Weights of a small GPT-style language model, trained from scratch on English Wikipedia: 10.1M parameters.
MLP neurons of a small language model. Each row is named by its layer, matrix (down: output weights) and neuron, and shows model dimensions 112-239. Each number is 128 + 24 x the weight over its row's rms, rounded and kept within 0 to 255. Numbers have three digits each.
After each neuron's rows, "fires before" lists the tokens most often just after its 100 highest values on Wikipedia text that the model never trained on. A number after a token or word is its count.

L4.down840:167118150111116160076144147114124110136122105086155105149081148132151154117135115146121115132170155153162127108153179148155117105117169113123136122137083117168127108136132108129130134114109125079111131131094143174099093163140113150149119136109131127084145134110146147102137138104166158147140102133105181129091106152146120120076110147091131129160152158138040140144143085134147133166142
fires before: "1" 29, "0" 25, "2" 15, " |" 9, " /" 5

L7.down101:129116199085169100099106154136124116126133169147143141103170153092079147122117128093092115126129091164108131105125129104105112119146143170171123151136149108084171114115112134118148159099114146118153111121117145160144122119154146144115096118145124124145141108095133176101118105101137142134147120136154136115128110154173123068145117136101098137139087147132154110115164167161167101124139
fires before: "s" 21, "5" 10, "7" 10, "6" 8, "3" 7

L4.down63:131093115091153160146180137134153105134103087160145064125146175118134160103139122095146099104160178126145147089162113178124154085097160117126103152128149119113082133094129110142121102092142112120118154079132179167143158089131146116131128156106136119145135110094135159142159131106091126107160147131130162116127068144112129130084128147152137112165150148113186108123126173119146148164145
fires before: "1" 19, "2" 19, ":" 9, "-" 7, "ed" 6, " Lin" 5

L5.down567:143084090156128138139140138108114121140144092110094111125108107157107148140098119107122171143129155145116144108116120136127214128121093172126104123161183144124112148095138128141174137103151130121130104135146106101111133107173108119106105141148173118126112128172114132121149147162104095145098173122112160171158135173113134118129150105119072120136132143178097151141095134117137114094103
fires before: "." 27, "\n" 26, "," 11, ";" 8, "-" 7

L7.down814:105094106141116110120117143124125139156123156123104146147148112141141156142153152144157146110120068131134130137122138139119114128139164149152134119127135112114138095107090171110092111143131062093112128109114121159141122153174174117128148095125137093151147097111111105114103081150127188130164118129136120104169082133157090129099128135089113147182100134096170106117107120147132154160137
fires before: "s" 66, "es" 7, " is" 5

L4.down537:120112114165145122137141109164157135122109106125138120120138129146108098089161154159120169163117109149152085152120135124121142140102182096161150087105128129123129115124154134095143071112114112182142136131122096121171142144090091129121106124139167158137085075094108120132098118167125140103106114111181154106116109156099103100128139151126122159149083147118101132100156105130107107164095
fires before: " " 74, ":" 4

L7.down217:140164180118098119138150173135134127148140129144156140151132134156168115144078120109134104163132165098108098122114077109135140135133165110125104126127123079105162159134131120142139130143128137108093141155108135159134152136153121139128154062122149100089096122122176113184152100144100146140105087137125112132129124144145139112124163092099136146093124124142133114131160124167095114150135
fires before: "1" 31, "2" 19, "3" 9, "5" 7, "4" 6

L7.down163:154107111116130164097115138143116151154150121116101133159100164092087119103119146129132134147133104121094134133132116128163132170103123157142159130122134126115105105125126163132141107121121121153170173111148124145134092138152144158117104099129169107078155169152131132129107199126079149088117144143108185152149134100109054149131142137129080147141148102128173111146134136122126168123123
fires before: " |" 69, "(" 6, "%" 5

L5.down617:164155114163095152135200141123142146141092106107137120172109125128136122133139082176114179142144131112115067135111124141108094101117106137093136154148134147166129111164157123144151098137122110099123091131142084125113144135117137124116132173132086093119115123096122159120129141100091181124112159146151077146126112121157110145108143154107096102121113102151178149095141132139181155066131
fires before: "1" 27, "2" 15, "9" 14, "0" 9, "ity" 5, "8" 5

L7.down194:094155103150135131149091135116143159111114110153132118094169090097146117088142113157122129114109115149129120127152123123118109126143113114189158150053074152154097151158108139138083108135147149145132154125100130158139125133136115140109186139113144085116121143109168093103160108101157147143182122163124119134115154078113114145094107093095133142148189125096100151120101131100177089154157
fires before: "2" 29, "1" 28, "0" 19, "form" 4

L4.down539:084136122119154118154090114110120111097093127141115156108139150125147123141136097135125109113119107124164150126112112133148148157130135115158146130122124080167118134103124111102117105136117128175126167110087123135108130177129072121147166122111130128152122179113066138126125139149167104103110145110064099159153158154137136147115107127167142150124105104099110103100173158140121117130126
fires before: " " 40, " the" 11

L5.down615:087121096135151152087095132126130116130104153153092142133150105151117129140084130102118109099119174164115137161135125123152106112115137119138138134103120143149143127099161140121131120160113122138136127116112155101127134127186106108123109095171125133133151146083126143157129167139134156047173126158138108097122114127122093166139099148130139100135138138168108142118121121129109135120114
fires before: "0" 33, "8" 8, "4" 6, "3" 6, "7" 4, "ton" 4

L7.down783:106133149142123114110167126140146113136143108161124118126129141138114142138125162124117160165192131145131133138109161149139127122077106151093140144085100142108125140120155049138163126168132067146133140131157141156117110094138152135142149144131123127072119135136128091130125108105123102108124071096104119176125087094175133153097126138150158122144149120120098121126116155136089101106117
fires before: "." 68

L7.down587:104142111089132123127192111135075107177159125165166151105108070125121143075119142146102137151115161181130122178114112122165126161115111095117107146136143092125130106135156071116121070090141115129085154082111151113141102141142174147136143149171118140136116126131107114146134161147131120158111111147143142123144098145104124112099082104112116150149161152137132166126168161144152108166128
fires before: " " 99

L5.down162:098123074119124140123086095142128118111087136087130145178127136211115095109077141136099189146101094141129138144142155141158099096133139114099150119113073135139170108102079118091122160132100112143103104110124153128110110131082118134125081120150119130164102157142152119116147105154137090121127147150144136128121134163122217162154127123154134121093154149117132096129136126149114111123114
fires before: " the" 31, " a" 12, " his" 10

L7.down281:133155137164196136106149126103153132149127132149115150164128129110134108124123151145114132161138120109127118118135064141103171120154103092168150159174105110106136082169069087129155145143145103151136135112133136170131071148118131104135146150165091124128115095150129138168136131102113077112165138127119114175131103111136102102129153136126143146152084140134107124140136091122108130146132
fires before: "," 34, " |" 21, "th" 5, " " 4

L4.down275:100149160112156123073135116138106113090113120095198096106126126098119119146108093159120135131101100102136122150144157147132136128172144124074128142149141152139107095121166140132185095111144085169095120122121095133124139154174134115123172115131110138147121116137132105133112058117085162171108151158126102124133118126144158125115169127139106130130150151123122116133163088168177147113135
fires before: " a" 36, " an" 15, "born" 7, " the" 5, " Japanese" 5

L7.down986:147095116125119114099146113112140129143106059084070142124155126126131107136168133176140109130138081170109134135129152173154106099105120129144157111086100101110167118096090149124151169106113096092119117152118091143134100133141176113138145127124063087145122177142071119142137083138114116164145150131130106154129114108140164134083111108102110145112119108148158117095134104101128139145142
fires before: " |" 98

L5.down643:133113088115113122145109155159120146127148100102143107119127142109122112124150139145137155148186102128117133137112114139107149117159106136127149128115123151149121103161122179133177110131093126110080135110104150159085087142102134084174130105149133144109137133136136146122155116067096178144124169138130160093120145135073086148142141129093139130120114164112165174134110118121123137097123
fires before: " \"" 31, "1" 13, " " 10, "2" 8, " Title" 6

L7.down594:123143128091095108123161104132146140135143122151137119151136131135137162138139076140123139094104087136107148137149111191133137107135104133142124162125122080144151122102141147118123151092133142159165088139142080166119110117168146126136127150138127124110111166152171136175113084137151123168164128110121124134157131172155139106141138075133105104121122132111131119083112104140192159128124
fires before: "0" 33, "8" 12, "4" 9, "1" 7, "2" 6, "6" 6

L5.down601:101153155113155134089092116130117116103118163129183131115108139158122091133099118087114146148120129072104117126112104135128098172120142115109166135089166141154167167117158137138127117150124154137113153112157124171124155154097116134135135123142131090156130155146102128135109163137093148117123114132140091103097159108166133142185166120124187146184142136097141110135155127140119171135074
fires before: "9" 57, "8" 16, " |" 9

L7.down797:115139133166092126132114158140119133152132132101127167119097106111157138105141118114156079141163123109146094130128112118128126156131138098153138091109150145165155125144071091141155149152131103131142150155136118154145088172141166122108153151107131095151136104144104096107119097120134106119103158141122123125136137096139144131137166148139129126117116108071146163137156145068136112130140
fires before: " " 47, " |" 10, "ina" 7

L7.down3:127135073093148101113138170105125094119176102062121124155174151115096111082100126150170137104132146173124115146130120133109131124134157131112112142139153138120087136150121121150118119129152119147142114080140135146138117143139117104114120096136099128106127137100111118114130132123102111169128158120113111142141150077149225100130171129147134142093115108105126103125104129123124113137152
fires before: " the" 46, " a" 5

L4.down1013:125076122114143153111143121083152106086110121110124133114135150164153133134138155124118165140117131185100121151152164135089122123124080136111108126095151133126163162163132121130146129141117122083143088100135117143118124071132139103124119124125117106124125127128125118124126185163117133095125168124127098144129156156115156123104108119110107135144146115153142107114122137123140158117129
fires before: "s" 55

L7.down237:152118146128097095133106164130144110101079107142095121092145164093126114114117129113101142161122114112141118161125080122131109120118123107121155184102128133141137165125137118159142149113133130137169107165163160118115120131112127119112129114091163110124096065127113119114102122119100147147119110130144131091154124147109089099128141149105127091173110095154088102170146131164124124118118
fires before: "9" 14, "3" 12, "7" 12, "0" 11, "2" 9, "6" 8

L7.down340:128095091085112133135131125087131156114139111141135126142139106113115135157139168154110127105115110112108133137108168101136156164125101164115115155109093145168139137208094138169146143109150144111136127122144119108121103074146056093072135117169142168168133092190110139104126127123120162111084125126126116151104119105142154132106102178157145198128111121135112088126177139153116155101179
fires before: " |" 61, "." 19, "0" 5

L5.down461:099123132112191117136108126142133130113161137107154133112149141121131136123100131085109190100134107107192152174131101132142120114129143142147129114133131173159176155142147096121169075152105135134122130178129132136145157117139104121130069114125092123128108132154144139116104129127120154091163130143135172098138120127126142108116100142097133104140137109121076144122102132146081096093068
fires before: "s" 52, " " 8, " the" 6, " a" 4

L5.down353:165132127100163102137139116131105146072095182144114149123131167108108166162144094144117116140150136132148143188118093124122093138127153156106137124148129090098120130137114147146101133105129145109072125111129150148168142151111151136125113174116156176116112092160116163110145115078134118174118102159113140157133088148156138126107109139107077132145112158136124147152134145100131100096097
fires before: " " 60, " |" 8, "0" 4

L7.down348:126157110131138142116119107107151130085127147128119086148086128145095119116101153092116140106134146126143134153127163150108109120167129129161127138126140127162120109102129120119110147129118142168162110107086123068133121106121134105134103123129164137150110141119113094121154122103175149141112121126123081129126128176099255114134140128166139105120126141089120126134128118099115104139147
fires before: " the" 33, " a" 9, " his" 6, " as" 6

L7.down19:113148118125104112138105125128151150082143125166113154155121148118120131135114179144134137132120155114127139112137120122085136167153115123167126079103181130141097149124170136150136136147122145119125165044115130128084142137111098095137140166115121121072114130137133109136163117130104145133095091117090150097075155111156143111115122133075124133081167121141130137138130135129124157132111
fires before: "|" 42, "2" 12, "\n" 10, "===" 6

L7.down394:130151144109131136096156075090099131115133145197130146130145081171162129150179084092124164108117143142137073111162122149121129120125152124115103119117146143134140127089110130102148146133148130078113108138112063134175130098114113119158131132099091125171134140112143129138170092118105144111147143157120122102151137098122139092119144109144126111176096149117123122129127090117145081133105
fires before: "0" 29, "2" 10, " " 10, "6" 6, "5" 6

L4.down15:122134093105131129128094130164131118123084102139113127149123121143074127149128168148179103126174105127109062160129160145121123114125134156137114156099126126102121125143167132136111138142114111167127109128170124079137081142131119083165165119181127150135088159152172147119172117141078122122119115146096161115121145139105148149130120131168114073123097147137157093082091095100123144142170
fires before: "\n" 50, " " 10

L5.down168:133140173165125125095122158156149085140151128152139067080099109166066142095119133121161135056150123134136133125100098123159136107120129175139123120135122130103143133115151099070108108122101121146134135109136146147111125152127089157136137107097122129082122130136131122120116104145111119157147103146128127120119067159159101092109117127142127114146137099163141148108110105163146149194117
fires before: "2" 25, "1" 18, "s" 11, "4" 5, "3" 5

L5.down947:147081130136095125168139157115110118115134144130124122112157132102140127115142111060130132106137091144109155140127156138136163111179106137154101113132141124132147140183112164135105130153132125094099113141144149077110113071112109122151117126094120109121135088122141140150126120108174135127107119132173091125154084160074125096070154101141120138138073120123109093116134102144122132172134
fires before: " (" 19, ")" 14, "′" 10, "°" 7, "7" 4, "8" 4

L5.down705:147106099164144127129132128081058124118096142145136161128164134155109123146099135099153158123165153143156094162111131125127108145165178144084110131100111137138107119150122107139128147145116154119134108112117112148099096089128099155132134124164161137150150143154155124145121102094119123146113071120105176163116103127143063138088173117141099130086125140144138167141115170115148107129122
fires before: "\n" 71

L7.down890:103168098147123138188099110130150140133129130160108141133084125182185104114101132164119138117105151154106156091102116137102140149110109125193103129154169092133115134135099140102175127155142128154155110109115176140111116109107135163127081134127102095129128118127155123131092081159118101102114145135147103135109154125142164112100126108118115147190182093130156141123096143132140132147135
fires before: "ly" 20, " that" 10, "ed" 9, " to" 6, " in" 5, "d" 5

L7.down253:126099103153145053142131135118077120128091117123133120152119121137124139116100151162117139135161186133123124127109117117144103114128144156091147110124113109092113160133104110124107121081118082137126086175140127128081118159129124165126135087179146167170151107122130160104162074180133150135097128155139146126136119118140141132153101144102094146138124085114128108123117145140086106150151
fires before: " |" 28, "." 20, ";" 11

L5.down516:130130159128172110125127129136151075145110125127153107084148155142082133145076133104150139133163114098098141107120104102172129118108136133110114112153110158123095089118140145134106138074137092127121088153139082125075115098194129137166153113156148116115095169126119134100118136105125163145152182165143102137114102141142115130143096152146098145122123100113174160122133108130181107138154
fires before: "0" 29, "9" 17, "2" 10, "3" 9, "1" 9

L7.down288:137127167117185174152114148084111118124124109116134112092132151091124145126111164123148089106131148157160178156130118102101177106158111147124112108117120139120116132104143142081128133152155116106130123081116149113115138149156088115109142114128165134127100131129142131093133150111172173125096135125149124082125179124144170145117156117153102109108153109144142110087110128139159140137159
fires before: "\n" 65

L7.down341:093121126108123112141121158131135161147133129147127123120085129129144164097130160161085122144132144077164156112110096115140112161175118122141172106181098128114126168133114146122137147148133124166125126122109103169161156115167158184149091128129142149143101084145081134145136102134112147113154122125110137141123126142147143170109105144148117112111112174161117132156139125140151110094128
fires before: " " 86, "gar" 4

L4.down440:157071143142142127181110135167113144149132114131121126135102164111110134106151082096101125113165103151122130144124093127116145100150121181115111133150160161159142122135134147137104149151131106127112177141101127107137078137120104110140127126111087139120136101096128171167140174100147172111099134107139136177133140147087156175133163142119169119128102150071143154145143122126137139167096
fires before: "7" 12, "4" 11, "8" 11, "3" 10, "9" 9, "5" 8

L7.down968:144144185177165147077075124139135129126156088119158105161142142109118136147126108113172112146115093122111116164141143121159093089199103125095147088125123142141089150129103119129100105143111130157073133126148123100111108126179110130161158132121101112076092147156112101155157133107172081115123156073105104123117165173174149089132105165063147121134125131176137134098098113150133124124144
fires before: "5" 14, "4" 13, "8" 12, "2" 12, "3" 10, "6" 9

L5.down304:107122122127109121103122140137135128094125146088107159095115110102137116166155139113113148135161054127129129101126175108124176137111111110149085088099122109138123139128072117121134060132117117153110137141113164159153149161149117119118135139128164113155113068145129117123167166130125157124126130137144133115133152124128148117143115137114117119106146114140128146118084118130128128099114
fires before: "0" 82

L7.down605:144150151135150148134142148128125122118155121119146138128138134152120129157111116179125137132157089154183067078087075133112125165113176104120153099145103182144152174102125108126127149148115092133152173135131087108148129068116156164118111138125148114120127147126137122181122143104104156115168113114132145121143129084155139112116126112121156135106130155130114101107135121119116134141117
fires before: " |" 36, ":" 10, " the" 4, "," 4, " (" 4

L7.down602:110119106113146115133106106164129076128096105177119137148122174096151135148139115128082135145109114115117105121096118111092073139135135137145145165128147160142121166144138150169119109154092067109141178171140165111132136142174096108074114126091081151147149123119120141079141170095144091168107113134103146119133107148124169088110108137131133139162151129117152170134118156136140152092170
fires before: "′" 18, " |" 18, "." 11, "," 8, "%" 8, "″" 6

L4.down1023:145128126103121114097123128151113094126144125114103116133131154117144131082132083110121174143144117125134155114095127165137159125104166178078119092122143137133089146114126083136149105126137130138133120150095143092119119146144157121147168136120125118162105144142134150152151151099132110108117112153151137156121123129143087128100058129124131127107130137105134110141137146155129156077130
fires before: "1" 26, " " 24, "2" 22, " Lin" 5

L7.down374:149146173132142135092130095126134108085130184150114160132100161107128099155097135152121084137127103138121107141107150149185115131141119140161111139127131133140131112144139145107126175102159124139112140136150137135130119121122141118121105155093118126084149127105145116140117093154124082109143147125074119112184122087145083111117141149128136175103152129108141092142108158166113136113174
fires before: "," 86

L7.down626:138172107109108112094173123117136133072156137111095199154105158150151101124104152115159148105124094104088161142099110143113097146097142141105113096111146106123097116151131107114131116183126159105105139134136162142082127134159146116117122146175114140094119142156122125145123138144086147113120145129104119125110132129162106133089148113124151159101183157122069175183129140122156151154117
fires before: "1" 36, "2" 21, "from" 6, "3" 4

L7.down86:102104157126100085100109143128145101139113123138098133113156110137163163132124149132161145152112139133125120140138099124111113162149134138140113132118140161069123089117128124168138141122127144094124171147126120151130149122157167166075109098106168112173126128177118108111079145146127093147141143142120116106144074139120141129162115140143116128112163110195132080158101104127160109098151
fires before: "ing" 26, " as" 10, "ed" 9, " in" 5, "s" 5

L7.down225:155164086130104139140120136127141114115133157148113178081102183110114105132114129109121116187103134195153127120147157063177090113133132163088127150074128097132177131127124130132094103137127090144121105086145094137134122121084140153144101172118166065161123123113152121114136118103111130113111104146158134102136097144126178121098118144109133133067132134137107100126143137128116130155078
fires before: "s" 47, "ing" 10, "ed" 4

L7.down205:137117096139139133139109138106134164150174157102133172122151150136159215169137108123123090138136134141107135120143149131136108137126161105133103092144118082119087138092129145103152146130135146138107180099119147165123135152149137132135151128192135147094122103144136125139106098097100130124139131091097105113133097153097138121129156140135180147108090134131118115123113142148113115162151
fires before: "\n" 36, " The" 8, " " 6, " It" 6, "." 4

L7.down837:148136190114107126146085111112164104176122130136120149158111127124125146118143113147111141155117109137120168103132114113123125128150108138163128114149132153129147119114150162093104088120148128164149171147162124117136142097172138108118115159150142180144076149113118093108137108105102123126218086170118191100119117155147184102144133119149107107123153112113089135083141117138115163148122
fires before: "ing" 31, "ed" 19, " " 10

L7.down29:140145156165145087100120158112146143129095107101100140126133111106145093090110125121124143127118087137144129140153150114112119102152109134136144145127089092150169135138133172120126143134088117144109142108160109116139136134155126125120122116118177112104149114096119105135133081145183119108111149134103119116134154109099114148176131122098081156106094147165151134169130156097161104093136
fires before: ":" 75, "s" 5, " " 4

L5.down925:104118137032152157133142126072153118141144152161099115131096132113089148129105154124118175149149088131132148077086136141133112141117120102130117124105095135141115113156121135146118099168142110108150128154159171164124163132129122109163149124093130115122133117098146143091136106143121139147112105138119109118148109111130151142148127179100080171101127126125088113110137112167118084106152
fires before: " |" 19, ")" 13, " (" 6, "ical" 5, "6" 4, "%" 4

L7.down297:120131094114112087137128116127136138125153117163114092133096114149108132099049136116136151123121125152131101119101134101155126106120104128140124154094142169136100091122127133126134183165135093151152154125143130137179149117154082138114114142139152134125113128131124133151148172141077137111136151148103122137095196106096142122101119099121148129093161152145130115147154144125121145124138
fires before: "1" 35, "2" 24, " Year" 5, " " 4

L5.down206:134183167137167089111129133117117105072119118128132102141118126135190120119109136125148136116128117120111127133133182166115150106112125143164120121112136169141104097138082120113126121107088105071105147070172101121120113116126095107134124128104133114181118146130133138115127122131139117124131157116137154103132130105136147116132143113156106135149120075138102124111127113083114131155120
fires before: "0" 57, " |" 7

L7.down9:128117125120138121091102112140133110128149133123124162123117140134157101116113103118104129134167120103097099098124146118148105147110141153125101119125157146133126132123155105098112114123118086155146142156139130117188145157056112121131124122110152141137126107140158155134110118134160152117139151174173152120142104134132129099143148177150079118085117147125141124126115166133106093133118
fires before: "s" 52, "\n" 8, "://" 6

L5.down161:097106117117151099165133141135153132111144127107111115102083148102114128139114150140141166138104097165146140069122115102113132140156136156112117113104134059116163099150086142132124100146185136148154132088203142133096148140134151109104113119082136092106165099139112123067069129120105163129146128102155097124154161127086187089116146110095083144177116142135109143123156153118152144104142
fires before: "s" 58, " (" 4

L4.down479:123146135099104108116175126164145114151115127152111089121120062100104106152144139123134143053169104115097104115121121091136148181152131107178131062137123126125142127153129089123149148147150138152105113122108124164085152152132147155157134099129108126177144112178117104156158138130134104180140137189131083128128160059140082128095117114163104128135109106110111148127108109114150140118087
fires before: "0" 89

L5.down833:085110114144165155133151126144124158148143145161114118088100142108128121145133181101067152154135090118134096111156124134117139186132131175152150138115125117171133147079136150133125140120151136105096171105098136148130126160113124136150149121159096107136096093118123141125134118187103113142122107094082132118148123103126139137102137135156168136122141123093105157125127119138150153134120
fires before: "," 30, "0" 11, "–" 9, "4" 8, "2" 6

L7.down290:133166110131110085119096129131155098129154136127161133148148135103153153142171133106124169182146139136146129110176158132119112164125159145116152161127159162111128105134118139134085109106168104139104090107120116126151159101113149137120080140100189137136097098152133137103110158107109100148121140149108133139170052103130152129102122140160120114097134151176139094154141079114128129119113
fires before: "ing" 36, "ed" 20, "ant" 5, "c" 4

L5.down154:144126127097159098192099132141092166132111172103137121142120121151107129120109119150134131118112103177157114173171119144087129170120128078128126118190118115155108132153129111090118155114091134127089116146122130102110140093107098109149107139110165085114113140134114175143157151140150109142136128158156151118148134149116071135152084133123137148117132183218113147121116146135128124127093
fires before: "0" 20, "8" 12, "3" 11, "6" 8, "2" 7, "4" 6

L7.down954:126180144097132129139109128135135116132144123147156163125167091135168143160118091133127121163115089170113102132126136161141153105111130100080122122099139106095175142108145145134162123111117158116097100120157143181099175123163115125126139104139118119152101103104137173114148093103093133152145162141119132128125135141051192143135117134161139151117086142098134128175123146177140126114113
fires before: "\n" 28, " He" 26, " In" 4

L5.down843:108108086085151145100145137112119097133111126133115153140114109135157131165081129080134132125150126113141118136086094137091165102115131124152097123119142136130127113108136158141165115105153134146147150124102122125146167145123140104150121081117109133109116122125096137167134122156117119133139105173111159103125122121174096147142140157120156124127149196150167122080139141145092111174134
fires before: " " 45, " |" 32, "1" 4

L7.down453:185139139194148168158127125119098174143110116082159141109127126151154101161140120120087091112118166117134132121107161129099096083161154132113112128140097121159131134147113112146116143097152135140137140120090141098128116135168103132134135125140169130116133122128152127113139143097127137131135126123130140141152139098143124104121118145109145150109126098139107116158162096129165104138128
fires before: " |" 32, "." 21, "–" 5

L7.down244:146099093089099167174095153109132142117173157127132111159158120124134143105158118105094119132149129146140118118165108095121132100153140144097141147109115146128156143105135118105116114190105105131148149083136119109098143136111101124108147121122129119097147161139137130112112128142126148155117072126142105126164103096093186148140120145149119155099097137105131166135117102118182109133087
fires before: " of" 55, "s" 9

L7.down818:157158147119110099166117123131117133150132174110114131123133181117179106181108108093157178115106150169143158128153119147182119102154103126124113130106171107130147147121128096143125125096106128131089121132112108119143133089087147127107121122091145131153125090136083165119115120143130108156139091168129145132091070101133186083163130135120129112118116126167113125117085120127156148154075
fires before: "0" 44, "%" 7, "2" 5

L7.down307:110167106156101118075132118161157134104137115163147109112129105103081155145172118123126135130153138168110059085127097108148094102152150131121159115170123131144154119174139171118190137135148124111162146136156142140120077111142148154129177103134163142158126183069141103137118131107130137143118149170126110143123189142119101097137122119154143132148123103154095152098097098156145058163112
fires before: "s" 63, "es" 7

L7.down924:078092176134092137138144133105091115158151108119157160137129101139141135098122148136142127130142120108117177111132136095093149149116125144124154171112147099193162151126099158050179153053120124101102147128110102120156090111121121141112157103135125088108130135114150148088158117123122120137153118134139144131132136159158115117131118107146125175146109107117142109128117142108106112129179
fires before: "5" 15, "4" 15, "6" 12, "3" 9, "ing" 8

L5.down219:141176128113132119157121126122139110124076149122099113119127116098105088135089145164152118124128116108139138096138117151145154130120095136131132125105144139166153151167131115102140117130102148127124102115090141109106130117142101103090174132086147123107126177123090158081121143092146103120098122110125100145156156109101124120140115112148135176128164142104095154134121154147136123120116
fires before: "1" 45, "2" 35, "0" 8

L7.down1019:132081126183181108151085120126126132122079152131167140140124138111114099173102122134135150163090150147113116109138140117127094148183100119107121151114139114138112070116155122158102170127160140079101138094154119153170107115089119146142154128106127101108138183131105125110124130143174122159113078134132145093129108127126110135104136135135105107129121147138147108122102137139099102126111
fires before: "\n" 55, "==" 27, "|" 4

L4.down761:156095124111084111186088142114098118142137178143113150140095122121111148146157126142123170103130111136142145144116128122092149193134130147093127089143141121096095074151128113109143140144139134095171124166131144145117123142129131106148138089145155107104107080148152164092097123125121139094115129101166122143119140140123169176109119103111101138110157166085118149124129143148084122113107
fires before: "\n" 58

L5.down335:097122134132125072138167142139126126161142122120143131115143122117146133099134091093114105163106115115120152153129089120116128105126179127170152126121138125122122133138113153138104114166087130133192105098163161140083074140085133116124146124106129175101104133147159106158103102093130160097152126160151183108165070120132141076117166116183099124121142138159137112096123114165088099125099
fires before: "s" 38, " Georg" 4, "ev" 4, "ed" 4

L5.down262:104135132118115092145118138154111151154121120143142136135103126121100152125158155125107129140151116139145128119166153142165147104116104162112107131110167089105092132095128173087084102131125122127088149117161139117107130111140127085170166130121145183112147107088124116086125144106084136117092133115137092084170115125134105165119130138150137117175138096108124141115128137149136107169123
fires before: "\n" 54, " |" 5